config = dict(
    hidden_size=256,
    hidden_act='swiglu',
    norm_place='pre',
    rope_fraction=1.0,
    attn_scale=0.177,
    tie_word_embeddings=False,
    init_mimetic=0.5,
    lr_head=0.0129,
    batch_tokens=131072,
)
MLP neurons of a small language model. Each row is named by its layer, matrix (gate and up: input weights) and neuron, and shows model dimensions 128-223. Each number is 128 + 24 x the weight over its row's rms, rounded and kept within 0 to 255. Numbers have three digits each. A neuron's up and down rows have the sign that makes its largest values positive.
After each neuron's rows, "fires after" lists the tokens most often just before its 100 highest values on Wikipedia text that the model never trained on.

L3.gate404:137133135116122125150097102140130133146124187121128178089118126105093163116128113159116155119159096138146145127146154136096119137126145128148111119117078152148074160137135117167150112126097169125094124129112169167121127141126140096111150151115108154112096115110100119104163103146134097147
L3.up404:115158108155129146131142098184112137120133171107114119114119165108081117138105120158110147193110120133099122127144152104101126114112098091141150151115093100129121161142163092120113109150146114147119103121130117164102094116151126094145159162148138145120120116139104146089143153157135102168
fires after: " ", "ber"

L4.gate716:160134088139054127087096124115122099134102119122132125116118141137142108125120169160168153132123158105109136146135147121137086117148154138133187125113120075169085132132129123156136124121098133140106154168142122141085133137123147094094143130138146149090115103117140149130109140157122170127
L4.up716:154107150115128145132103156111148107113124163129100115131159160134150123147090165149151091145129131110100148146103079141108081095108157113109151126143107106147137106158096119135126114109139171114132144130163159168117131115145122127131150097073158113112100079141138114139137149103155141141
fires after: "ak", "y", "al", "he", "ic", "ur"

L3.gate822:167133110099128137118101136112120109161178115123126119098102175116128146119168094128122117092153120113125110115182133104105093170108070129140138117113110123136123129079142149138135146137129153109138121133122121129121163137072134156100111166149147128112058142145132182133164109161120150140
L3.up822:102098150129113168123131118072158130122151086107119146138111154145161110134143099099110128137144134130126179075165119137131115161099108111163131053144144158120175111168142093132133147148098105116108130139119148152111129137119123139132093115192112127103102118171143160130087097116150128153
fires after: " ", "–", " (", "3", "1"

L3.gate963:169128119114112070136110065119121124132091116133085143141105114141148125108109108171084094107131095138093131114157112112107120162159152146117120123092130112155166123082110120114127127127151157129125141135122125168088167158127125155095138147160141143101104139147142136122109155146138163085
L3.up963:079126093136115103123133144110136131123074131152100135105159107168148147130126144098116118088108157121122071142153123141103110153126152114153138140114126119140069129144096111157140134142122127093119140088108113117093140107104124130161130064098169113119123176125122145113123110148113167144
fires after: " s", "u", " f", " h", " d", " H"

L4.gate93:103158134125155140115137095120088142118136096156104114084134152148114096126104120133154120101101109144109097131174144116132139146140127119130132113155166139146200176123134150170143098108133093121108118138110095152109150146143124119154145118126140138128124175093072124143089123154168144076
L4.up93:151115149090129153137202113133137122122101121146094120108122162151138139171084159156086125111155122087105172103143139122098117124148145184157153157124130128144114186130130145186142171127146100103107171151119108139126126143139123128154167122125141151138135118118114125158088114121079148129
fires after: "0", "8", "en", "3", "1", "qu"

L4.gate627:169111117124098098125162121116145128170087138142132123090112115166153115062115108121089119125139112104112158144156094147132153135137127143081132099148156156175111121092105167131154109125159154096125088122149101168088120117123132127119111149109159138118125145145144127106128098100148137096
L4.up627:113144085099106137129135122112156101140145151156113112120128112144098137145150108156149164075119125074112152129107104081099131134127114140172126064126096125132115125086100143123123147110129111120131152132158099113119100067111134063167123089137131161116083114119093184122160125113135129101
fires after: " M", " T", " m", "r", " t", " F"

L4.gate601:117126107121106144125103128110185127126135118141085128127135148086148133094074087163109176150169099075107126143190142068095113173116097126113135139129103133187138137105143155097182100109123156149130131146154154143109136139124127129118145093127179178115113119125127127116167164085103145090
L4.up601:142116126113108112139118162132202159104120140132151119097157144093147151132128122141113130142150139098120143110144124114105167113130128139079152125067108122135126107134147110149147137116128112099163082145090139147117141123146131132133118121172133162129127078114153113112162149129089140106
fires after: " C", " c", "ol", " ", "or"

L3.gate626:151130125116115130117087103181116153154137115113078144113120123138145165121140101144108126154131152082116146171134128121098138131122100164127158117108088131153159120106123098088113123144114148172129121135124137115119120123143136123101131173095117121135099140121135150099125144123130111102
L3.up626:101077129138105115099114092132123140129189137094110155144153077145135133115098129131156136090163121143130105129161163120152153118158159160124120115106123171132145142139152099123136117116127134139123100111107144137128079144095130116152135124146118119148099123112164124141054152101138111106
fires after: " ", " (", "–"

L8.gate207:173091144107106110137087149120138119146101148127090102106104135101119092130117104144139170106133167091103141155101146110125155143150134127137107104111119150176124117127075135147160091117153180130196135140089164135118133109127137147139129133128118156118114147108123124076150091104091121107
L8.up207:097128130125121141104163128130106126161161167147083098134106140112092132138099100116111161089151164103160142171151126091085149126095091156086091142119076138112081141115108130155156145155141120122147097117080112100108104103139119123127097090081109123146087127156076141144161076115108142138
fires after: " s", ".", " S", "at", " F", "I"

L8.gate114:174131135125104148116145142120099125143146089159119155106095168125111134087178105137113144158099119098105140138128103119131165131153147150097089104105127138129147137135154108123124171108116138190169143132154149123111134109099136094124130122163113140136141113106126114114098122117137099127
L8.up114:109153135155104084139115082140119129138149116118146131154124123088058156149092110123118113126113103111107153142124103155153157103149125149107108063141144137158127103092128136097116137125151107118193119141150124076173138166136096179110138126115144123105146134132119132118151114096082089095
fires after: " f", " the", " s", " G"

L4.gate487:155150099151097115155099131133162161090127095135153128109133105123131131127134119152102121098130082090072154074127167104151114124130072079159152072112112143103141150132143155169116145115118128143099075134165165148122173142167133155112163138096125116103122114118103110064115106140112134135
L4.up487:138099133107103159135135102155163147096149070146100114092113132140126128171148116096092099115120132122134188123100135124093147145118123119139135134151131121129164119125160134136113102096120159122077137112137143144123124126088124128104134085133180116163109154130131111160110185127174100185
fires after: " (", "-", " \"", "u", "=="

L8.gate860:135158162124091076145093101114159119160121120153104196153131163132129117101137141168103153134109126098097112112197147143121133148139109114130135129129155135138114135111147171114121134137149122134110156135185146177124154181119141130131137156126178139107132129087134062068120104138139144088
L8.up860:125109080179146133104102125118090176111103098096113135134143098135121073125114136144158124139159119143141096138113094122156113120126158125098136136110140114126134139104137097126100102080130106125090187104133118109075110113090173150103112120158146166148146164128071138101112130113116102124
fires after: "u", "r", "em", "o", "un", "g"

L4.gate98:154147133129110114133063123158144157143104075115102177109128151125124093150161162119092132118122109135132126118124152134099073121116103097147162127091128103134115137102105129158157152134137141110149119133150107159091149170115107139126090130117178138111142144163165139124109100176146146124
L4.up98:171147168127141157156143093120112113113129142117139129064116127172137131117122118127113134147122067124110125118132178113144127065121140129128127131168137066119127150108150165118132131119149095139129102122140200102151151132177155108107120168165159130101145133139109106120130180127126129158
fires after: " ", " (", " \"", "iv", " D", "D"

L5.gate998:091125130100124122123120063121098141144123109130105112121119110111139132124119142153156160125073111113141148202159118122118130169130133208123115111165160139159125124111144178131129134113122177146125143144090131143108136152086131107090152128115147134156116145132132181130113109126157127146
L5.up998:134143151100146103138149142139145166120134116116121139105141127115128120158150143108162147124089149134128146177123174173155113099123157176150157154150155125122129082118117147146133125095116134108106176140073120075104141108116130136128128104133154188127125144140140152122083107179135147135
fires after: "at", "al", "ent", " st", "e"

L4.gate259:114155139120146112111101163148118109165137143140179125142093146143120151095148090150117133078124112111135105099147125119134131131112105101140142108134126105177153094104128128152145096165165129120127112119110138112121137141119107134133128135114170140065110126134097088139170081179134123101
L4.up259:090131103124124135107096157107117129110164118117115126131114197085069117132117104132118138102165109150133102116143094089095140101133117078138124115159083179137150126122138139126115061106152127164142150094157165123162134137109115125181109089104117096104167101122129095146106071098090119133
fires after: " l", "ar", "e", "od", " L", "l"

L5.gate205:120109087133142134122106097133081114153074121155150139131116154175118123131128120139083163112127141105101139140107115108103072135135108129106179082137125119103097151155096148123150132097152147123100147103161123152136118128106093172140121127130166151116119128114128111092105095126095105087
L5.up205:128116117136173165146108103138126132146116172131093146162148093085123100155099115125092140153087128154128143139135154087137143105093161136140160150148108112116150144131091161155155155132111139085090142110140142116171134136153134109110130118129095121096142111146119155086135150102116121092
fires after: " h", " s", "ire", "ol", " ", " w"

L3.gate5:113113117122116087158106106135086143094095146154106130139140152120121142131142136157168150096126100077100091118185139139151141160140100180083125117145149111123128140117138127141175076126116166098116117139132134121120141172125096125136064115109162116108090167124115115121120094123161115114
L3.up5:137162098127153127134140157125097108098122144151122154125135116093100108163118145113104142086106088108101097105183140106112152106113132188148111127154150100125113134142131141167130120125126081089089126127165128131080089139153118081129113111110142098113134126141124135142127147105144139109
fires after: " ", "1", "2", "3", "4", "7"

L7.gate961:138129116113094154107140113124096124139119092118116067159109127129159082112199141115095120119099109082115135103124109129134173127169125109088135064136136122087097174173152142121147183134122138135112136155139093159111101113123131091122098165144119157097120144136159160086162070082086155130
L7.up961:145115152115085121119102098098132103148170105111158144168092118086136121166080143125131132152116098111102072117153126135124144126158124095162121135080116125124149094112180146112125142139111114105149145127127174118143135119147091126126117072100145134185160122136103163135134064154118116113
fires after: "\n\n", " s", " the", " a", ".\n\n", "\n"

L3.gate203:137150108106097129109103130126110145136124132124111166132136105122186140072113085143135154118157093097116117087114141123161124170093112095107149106151132147132141115101129161147121112100115143135148125142202154140142176108113114134084128120107148098138085122100130058131105143137130141091
L3.up203:115097136140144136111139124146083127131136144134116139137139041174191106113144157154135116093118168109156136184120106145139139063126150162127109140123141114119134132121117099115137088123128142144121112113163103097136129147076161150111129118105093113116122133194109163133120068132135112117
fires after: "2", "1", "qu", "c", "ed"

L5.gate98:125110109097100142163108114155148107130128180142125112127151105158172125101098117137125142104100150132150133124163150147142132168098137147133166156161125088109140142141104121149150088134111128161109106185174104142158125140121152128111117123146168124105111157119150099154132144159122176124
L5.up98:124133113115134156120100137144109133124137117091148132153170075125129153113108158188104120115123168116127167130110167152099164133131171161114158126134142102090081154201107140194101107115152155111139103164128121141143094125125118143181114128149142104100095114118164126081117116104143137115
fires after: "u", "n", "ure", "end", "re", "us"

L4.gate159:142135137125140129099144170142133147092173123127135131139083118128149112122143127144131142085132193103143188136140100120125106188125077144150131135146126113153148159111148124139148151126165126158140143137113145157134152169137143099077090117107119180128107127117101091149124113097112108130
L4.up159:144158112117164138122137077110137119141141120104068169138096109115132124134182116172156150124137139125156167140120117124135094138150114139101099095147150146155127113114155130131119151164146110112145124136126151089151146104124142120126133117146141165139144156130152152130096188117104138092
fires after: " t", " T", "e", " A", "le", " St"

L3.gate124:117121100136133124132136149154119163139094133158139146110144120180136138150120147149143132067157138098116106166165098141145117110137127106101099148119139139156112151153091127123147103160121119105139146155136136138098087122113105127141085085093144161121116141160130073128145100137167144129
L3.up124:129115090129101115143149139159103148101070144134138135111142133111133147137111150115134112068130107112135132098112098143117151125146108100093077147109122080095094132148122149084108172162164117072134163122076135162113096111153112131165152123142118143157138145164122169076146144136080110160
fires after: ",", "0", "3", "4", "9"

L4.gate1:113125136113110085102110134099140111139135114142101116169118111140157107135156096130198111133123129125073103098145132115147149142121130146104137100160150130153152130131123148105114128146130131129167082141144092123113130109137112108151135141095180118139097115102112104155118119118119107139
L4.up1:112074115147114095110125131109113128185124133140135134142135140151138135132113172103117150091107148102101142124141142119112126135123130155093097125173129106100118162135122197136124128112112118155096102140122107143150107122131139068177120151073140176120093113154104141114129114121081104155
fires after: " th", "im", "w", " O", "m"

L8.gate452:154099076124160096144119120122163130145095111106141147145128117125125101088126140152092126123120118124143152117143117120130114160167119141155155150112146146169112119106143145173188193113123126124117104084169121163113143141108080102114121113087115121116135139173126150106150098117128118143
L8.up452:104168130110104127134115146150139127139113078116122140136113132157121148155142155164146148112083102138112109146141099101161106160115132106142082155105128152155102160102076145139127146147153090115158151153162151099161110135127147153118093121085119123120152140147112145115162120080113197099
fires after: " P", " p", " M", " A", " m"

L5.gate537:154162105121094121127139141114089134122113125141116131130115133114124111091131137082111127091081168102155154170121150123118129120123121174077085084117117107115138153124084138132112114121156172158146152134132125116050162150101169081124157135128118191123096137123104126113147112147136154099
L5.up537:127134115145121086151158130150173137102103161157114153136124137123134160161090129146135152153092158077192142150116150135112117105110172184126113133128090134146118149151119114132115126144154135158153138085089086103129144134155172127133180110139102182162134133135112142165118126130127092151
fires after: "at", "i", " F", "al", "he"

L3.gate669:121133076110125158122102096096094134142116102096155124123101168109151114142112070143133132115090120099103100109137115109116124128084120152132115078115188137124197136123167115152123132138121126177097112106172127157119157127066128113161155136119146121130106148129125107091152126103139126112
L3.up669:115134119117119137151112109085131122079088142080144141138108147138146142123122136098110105203081137115159166086128114099100130123143106130151129140105077119101100157144142106117144121122138133116085174097115137143119160157117133156108141140101100151124117109159162127124149144124124110122
fires after: "|---|---", " |\n", "t", "g", "ou"

L4.gate196:104136160131080142161134149122149137165106131150120127155126140156161137129084114108113138129106106137094122125144117099126131140145128170079175121138166097126158130104119169133135118141180196146112127164139131144138130128125118141150126139066189125113139073134081094152148113097133126118
L4.up196:146116134136125114161150138132087139104108142164100107090139118124160097124136200089106160139090161121136160105133112128093081141151063117099126178156130151142084144114152129108142142120152146151159116126100174136089098095133129071105132147155150122175144132127096134134124105107120128136
fires after: " O", "O", "w"

L3.gate412:145107074115120162112089077131153117164133108110140171143098109127128165116100113172150129165152139093094161110137131084130117106147129117116116080153209135148137154153099151141133181104129158133111111109127164150127098098107108095131133100143140145133094136117161094107118161109122133124
L3.up412:107156122121161156155104122143146107135161131142112157107110114126107149154079137084137127090078125143141145130101138121125150121125096195150143103110150141110125100148100166112148163148147148107114122108155100130136116107141121149125128122131111103149106117138125181100112120151100095118
fires after: " h", "9", " ", "0", "n", "1"

L7.gate310:140126097080112153131123151112138082128092112122145123128065136142169113125116125135109142131100112121109142141144110126120135144129145153120071154133126114164163160113123125141131080105136111120153126119151131130142123120137155084111120139150138165130123130059122120107146137105100140124
L7.up310:138082136111092071137169191114114146097121132130140138087109178138107158112128141145111133150134122114110110104095096087080119153115149155111148124102126117105117132071112132138093110087100101125149139116105137167116137140137140152167106117187116149093149113110138142128136123116125191108
fires after: " c", " the", ",", " a", "c", " s"

L5.gate2:137087103110130108130131135121126088131124095133125196139088124120102136131135130127144161098143096065150136146110179127157114132138113184104069112131160146093138136160118123141110118132130135132144179160148132171121152147126182171110109110120126141151104082132122104086121141124132129104
L5.up2:108101094089131144139130133145157136077066170111128149115098139149124147156135141158107092164127138114143135129103097089133152140103124142148131168117142152115128156189134131142159112146113139143122154157092102155110114144169107151127112134108150111157117137126113132186086138136176125134
fires after: "i", "us", "he", "ou", "in", " "

L3.gate420:162142082110125090120130080130144131116146133135104166143102148088124129133122113122119114149113078112123145142135104115100112154127121142107107134107152127133146118124089139155111102130111121125078098137148097101107151108081086117119106123126155129102105131169115148142148140131163160104
L3.up420:141117108122129098148156145130113112148112127135105155120144104142157158147117092128117134129147103134123117080149155135114101129131112117118120141108150130114090147153164157112141102148135199103152114110143134132088150136135140097096101158156160117139158162129097141109157164126105097141
fires after: "u", "o", "a", " S", " s", "or"

L3.gate531:102107099110099139132091132162095144108106124173081120108107129116140133130125150167154159087148103104103081132144098146133133134167119116091075091109155130159125112164163132176173111114124145087122130131112120121118138135139097115157081163131170117117095178149122100113135092111147160140
L3.up531:097127114126104096124130134142129137132123163118128132151141134168122119116104129157130135122168080118147130173154128152132134132138125165140088113105096133134082114127118125103102113114128089145098174118089157099098132112138167095094119166161150115142129150157119167122120134116092132156
fires after: " ", "s", "ing", "0", "3"

L7.gate930:145130111124142139148124149098134138097070124150145107160103141096141131105112129116115164128111088127098133144149155118131108190128112151122131130138144129130135134138108121159152073145084149174136131118145139142154123158089094086134123131108160134119092119099132113143148141155124161132
L7.up930:144129095133127144136136123098145127167127106143133108133142119127147146103141094137101100169157133123092105146120159180134174101082167124139104112106180133119143154134136139135117131128134109079148130115100139107153145109100118115098099148108153156063124084120081133149140148122095078109
fires after: " O", " c", " C", " w", "and"

L7.gate672:149120145116082152093125113144110118166109099128112157155125112137131145082114088129128116162127118137043121181143142144137116115135141127112092091151143115165137107113177128115117117105106138161113095154147125123142139117129152121102112135141145139153136078132141108116112124139126163138
L7.up672:117179179122087127105143163145123095120167127125130135116122055193116114122122139139090122134127125101107147160124162167146160101115123123140145149113132124150137136103134144120135081129140132170141138153148087088140106130125113155099142146152136108105122100160170161147186118146110124132
fires after: " ", "1", "\n", "7", "2"

L4.gate96:187133129094120128150066137167150171155115145120062151079113142113140110070120115105106146137098117114149123091204089102124086130141091118131104126101121112168139124096163139130134136116124170170128094118128114133108139131139144145157088103090117132085091122124141142102137115104127116120
L4.up96:171162142146126117128073100143112171115090120137097099158136137126138178116151145125114166122114164124143098161125080139147155102117144163138105119107153132094137182125111163126154134118151087129107135134109096118168101149104146129133108072168117125149115145122103190056095119158113133111
fires after: ".\n\n", " \"", "==\n", " (", " of", "\n\n"

L8.gate816:089155101111100112187128102173139106111083097103141152122121116145138129120135129157157153157129107119138134128143134133094093148118123103088161118119172129125129127137143160153134124166116134122104141113111121124103111140147152127152117124147134156127118124105145124076165147144161134097
L8.up816:127133107101109076121130121095162149096128074102155180123135140110124117138145100080097145135101115122121104133116156137126086157134109128120132124183149177146133112110165070158129093129160120099119135140142119172092142170124171161135154148182102106099125089110165133129130141120161121121
fires after: "o", "en", "ad", "r", "er"

L8.gate435:124097131151090121150102145135153115152179155122141159096125114162154141107153148123135129092128128118136146114121125122144100186146147110126094130148157122150137120120131149122114081088155138118143110153130114136113123178164157098155133150119119138105122069086102067079147107158143160104
L8.up435:131098114122134144132118131138132129104138152101136168095082132131119121127100119076151128136135119136115114159097150123137106170140160144111156078117126144142139137157142095115132126162103100121105159121141160129136129120155178155141116145106159133137140063135102099115101169115098115117
fires after: "r", "ol", "g", "in", "u"

L5.gate558:137106154096094099115101090119136184132119112147131142158107140108172141098124089112100121114131110093103132101139103114120119122162101116130144158123192109160143142099151101142175136146136170148114100112138134121154135139135115120130128158121118086079073093093139113124072119168167155092
L5.up558:116136143136122134111085133108100170105092110115142138169146157134170103147121126118071107105104160136087146083158142143152158110142181119137100114154128113120136174129145146126131132148112142135105149167169125151138078110179150113106127148112107149157126160123127152122138137093141118125
fires after: "1", "2", "4", "3", " "

L4.gate507:174125151147114136100135137114151112158102162164125141142126176172092096144124129150103120089138125121133106102138158137143055102154119127126102118106117168142139135112115189140146141107116119128104129159168110180163126120140125116100146113110148136107109093085134145095121096105114149085
L4.up507:154108086139136127087066149178141128159095135089113176136138143176111148168160126113133102112134138087149114100144127103152152121129114140135118137111114167142097122126096107167124135138147141123091115133142136112101129125126139139163161202183110161141115166131174124095134134130119128130
fires after: "u", " ", " J", "un", "f"

L7.gate995:134094132118120137147137140116115144114130116137102114091109088122106083139148095155105133114129125131179148096121102102079132127136112079100154133100148111130184127070114116111143131141121113149117126170144128139135124109124112104137119098126166126086123127137128134110103126143154148115
L7.up995:131110149124092185133176147120152134117090120150078123139150167098146068120109130132099164121147137122150139097123131088095086135126109127134126140150137163105061135111125137161115152169131103135125127114128126088096104180143090113085088099133098134095116156120106146164154087101098118132
fires after: " ", "1", "ter"

L7.gate950:152115091132137118130100114092072128175118130110115181153119127106152139122150129140116139117124134131095184133120154162101130099186153150118113112146151093145151118171131139119113105151130152139109128170125121173141128154128148109101111156121154153164132117113099106139104108109123083116
L7.up950:124139118118128136143212125108125130158100115093136120135153163150148142097171132123127125145118121150081164111106099145080139142110106160098107116155115115105107159110133101127134111125166104175133061145132167142150165125117127139142149140098125138139118140119151096090131140119153150145
fires after: " th", "h", "ies", " of", " in", " The"

L5.gate518:086104117096101110137081131131132145133083145123127127135111117138138152105135132145133086128140127108146120136132149165131123119153129148114114158109118144146127116149126137110153142112076086111118118140107103120129128124076103117100092134120162143174102131141102127163078093125160119116
L5.up518:133124109133126116115167096139072133119107166072105136134169136129148109123148156145098124167129182089122154132166118129059092123123114145140168114177153106145092129139087118154131152086134167155137091156120112146123107114146119141141106130127073098132145150115100143110106119158117103133
fires after: " th", "h", " wh", " al", "os", "ver"

L3.gate393:130116142104112148140116122112116143180104111119121118118097135111122150110116116127112134132118139092121138093156137110157114129139078098096141102149140180110154096169139162128146185170143136133136190121150172141142138163095098072133113113117127188091125149126114115146165159089084133131
L3.up393:139142140141136111109106131121106156129139122086123171117139141138157088140123090150111148147103094145124152159107150117119146132122139134150104077111114141168175146082145101117142118083139112133102069126117120095113162124147176128098125131154153091118108145141103122156102129154152134098
fires after: "===", " ", "y", "==", "s", "e"

L7.gate48:098134129090138137127148149102116138125103124184082102144129098110145098131100124130133187155147112107135074135186119149140064143162143125097166138088153127140130145114103120118206145083153137112148136100150115117114152145109102126154131105105188096075132104091140127123082134110150143132
L7.up48:134137139141152135136113106149145151092110087116191114146121166102127159149121096116115110146113129143130148126122122138147124113138130153112124144149099137181116163145144143143139112141060123170139093152170162116127149152163152157096119162102120155151114103127125133142178123088136129118
fires after: "2", "1", "9", "6", "4", "8"

L3.gate217:144141127089103138157130126130160111143118121133126137101103168097151138103107122123128148140166108115133132129151132090104101150149085128115090100125152109153114121095109123164141152097137118132117132118155140127108167138124097088126125137113135198099102115128145155132174155120117149116
L3.up217:134151121116126160100151113131147153155128143083070160110121160134125122130127120119163124129098161165154143151109131109137150135128125183143088090122133121171099093126129168093118127130117152133130095148114130127122142100111144132119127141109114110150117157163119145165142163146106096130
fires after: " ", "H", "u", "an", ")", "a"

L4.gate52:111131082110106100155102132133120125138098090115110185132098152116118187142104120147140120133151100118104113140105170159127159133197111107107125105145149149108149136157120183121103117133126100095120132093140135115097127154139113184086148149143155141133147140148141105105124155136105151114
L4.up52:146157132143102168128124118164140153096125123157125117136138116058165115139144049118133152121086080108105178116134163097115132168140102130127152110163085139126160137131098137134108110109178154146119117113140162137104128089107157151134087089147128131146116123142105102168123101137145153149
fires after: " (", "-", " \"", "/"

L3.gate776:152093102139080121158127143155122130138130113126139108143115132125133139098149101154169153152110178110121144103150149161142147188128129145098168108126137137130103121128081130128104154110151151174147150148136142152123148153099134126134078139090127125132070145122101099083133147124167130145
L3.up776:112093130142107150118137140159076116127168148122161094141107151114137124139151085174162121105139163090128168080156095166152200126138118155081182116134102154135146100139102109105135136137144131143163145112110126093121134130117127154164097142098100106118110114139141086103159120162182105151
fires after: " ", " ("

L4.gate27:136135094117137119119103137141131123143163109134089166131128096100106135113124149164097127111094120095143106097178162135095100100102062081124140121104093169133170100153153173120110141120155126108109102080143127139098129139106155149122105125138153126118130147140137141149142079137094133094
L4.up27:118133175097131142099082115135096118106138107116125126146165130100128113127100108152129153165137132103176107118139132107148139140117109116114135096147142117109166113143174138088097156144081117118099098158059108078161128108136170121114139105166144119090159110120112138114080177153126189120
fires after: " ", ".", " (", "\"", "y", "\n\n"

L4.gate801:155114110136098109090087122154144136082116111103148108121102134101092122131126120115084088113143084081143154100184146111085123149135090143126116124111167090151118110135110109164139155117134147171132143147154095101124106156127140112149102090112121140087114085103123097100126115148140153087
L4.up801:116130141137122102123113073125140150083103098109157143134139129133147132152131126117166104153149104129116158102104161137089134084162139157158149130103152129115164181119123111168139157145139105155080095124158136142140116131131133115119121110165126098098113122110097128110122121146131095117
fires after: "i", "ic", "1", "2", "4", "is"

L7.gate1009:148092091086120113120078115100111151156072122107144159132097140151130128123119103109069145090180069120123119115161154133101122143138117158095110099157150159153141113113146143141126126125136131124151126115162159148099115155131136096128141137127168135124158116144131093119137133148173132132
L7.up1009:126131111112163133139058122116129187129087122116163126147119104135136167142116095111119130138168115121136146127113131182120102095124135119096090102115178110124135122106153156131130104144140063105161120052157143120150129124162105139131144082148122133148123111141145143151162180150165084101
fires after: " G", " c", " C", " B", " g"

L5.gate104:141139139099125130133127102139159169151103141151091164146105139141085126112115156142107123157124116080140104155168111166159084148120128111139115134123117121169120099111161149133137100135124154130139168133168095134117149124094111101144134105071164157106118170095148092141099117111107158091
L5.up104:172076117135130083110121132110104103152124078133126133136134112136138141135148129148105121081157089077130146133125148158141135090168141110132101123126150138134116176108102117173123102098161136095131122096150131124120153167117137153110148114163142154103105097151100119114162116167155114126
fires after: "u", "un", "ar"

L8.gate562:169111090138110133155111093126147099127136120115137155110121177147098097121098131138139099100106159119138107166119072137107141183080122100120125121143128134105126162144134126142105118117116124161099158105117119195087136121095189109104105157141141108144124094137096149111152080140111131111
L8.up562:137090140135109131135127098107140096100161103145130126098156087140143103134155093159149102163112132090144170133126138132148124123138151135086137132122137127137104133143139105102111101115113106129080112122144147093107165159164150154154124135115119134132128109106146144113097179145093136129
fires after: "g", "l", "t", "u", "e", "iv"

L5.gate827:179105135121099084132105149110099134117124104140124151147138126137141128141124166163165128154133177104112173125145152134115133129108120152145145082104119085109117092115126125122132124120113155159087112160111134135129174142111115122072148148152141123151129119097123076120134136163130163136
L5.up827:120131173126118143089100109126089118132112155157157146133137103182123124184139129124135110168122091164175172127125138148121113086087121128147199123135121110072080114110130113122136086158120132157136156159136135136096149127101121151144168116155097148095137128123103090150175151162119128131
fires after: "u", "el", "ur", "y", "ion", "h"

L3.gate373:158128148109105127143095130149138159151171147154125119133114095120096108072117121151119154152148158114132114103148167131117115150099120161129134079119145133149108156124094108129146196104102141132118144154123162132109124130157161150123152159112135146139072092110151125116119100154166099139
L3.up373:085093108143105100140166098112129130123141073066122132123149132104151153125129127126131116132131140150079150116125143153112171135117152165112156124172075106139128121164162108129113126120144114172097097090119106104124122134108114176152118123160157126112114121114180142126115123157137088132
fires after: " ", "^"

L5.gate910:163130115112124137097107097151125139114115100139092129162143121136154129095096113161103154113147112102129109130133165114092084126137087141121115132156178172120117147143117181146172157093133160173128108119137127161128124123133085114163112112132169141121076123131154105115087115135153087094
L5.up910:119107111099120158110132096137123128108138117120072161091140134132096123119142093121102141064165084134115074104147120137100077087115131132120077131127147141144167150137139141123144141105127137140123134103119153151133098127164097136131107083150134140124118163108156145130098127137208113124
fires after: "1", "0", "4", "2", "7", "3"

L4.gate654:128199123094116150114113193139151116118093157144127157139140131111134136109121149095123124141107153105116125116128127120125067148121075124154111106125122122163161135158127129111147141119155143163135142162164148135111150147130135134092101104168176127142100136127135087160128164090081151111
L4.up654:136127099130118121085099120148112140104095098166119119131161106071141137118144107127124132130132100127107153206142142180144147139133130121133105090123122153135137123149117128141108118119159090100126123145122116087173138139083146159069138103097072138141108135103151141109122114105089126108
fires after: " the", " The", "g", "ent", " A", " St"

L5.gate699:174163142070096151135133097144146101154124128099087107124062152125180080083144123135135134117151129101086140147147123119121110162126115125162107087114144145120092138122130140121115117170101172155124136124134144150105155160126131073104116175083120125115105128133147139146104084160148130127
L5.up699:123146101084128102124113131144117094141163126103105116130117143141137122145153105150115115105126113146134125140141141162101116186121152126162125120052139150093139113103166135108140120156120144146129132088141100155132114125133156075143120163112110115149129169145146185119106059127146120106
fires after: "\n\n", ".\n\n", "==\n"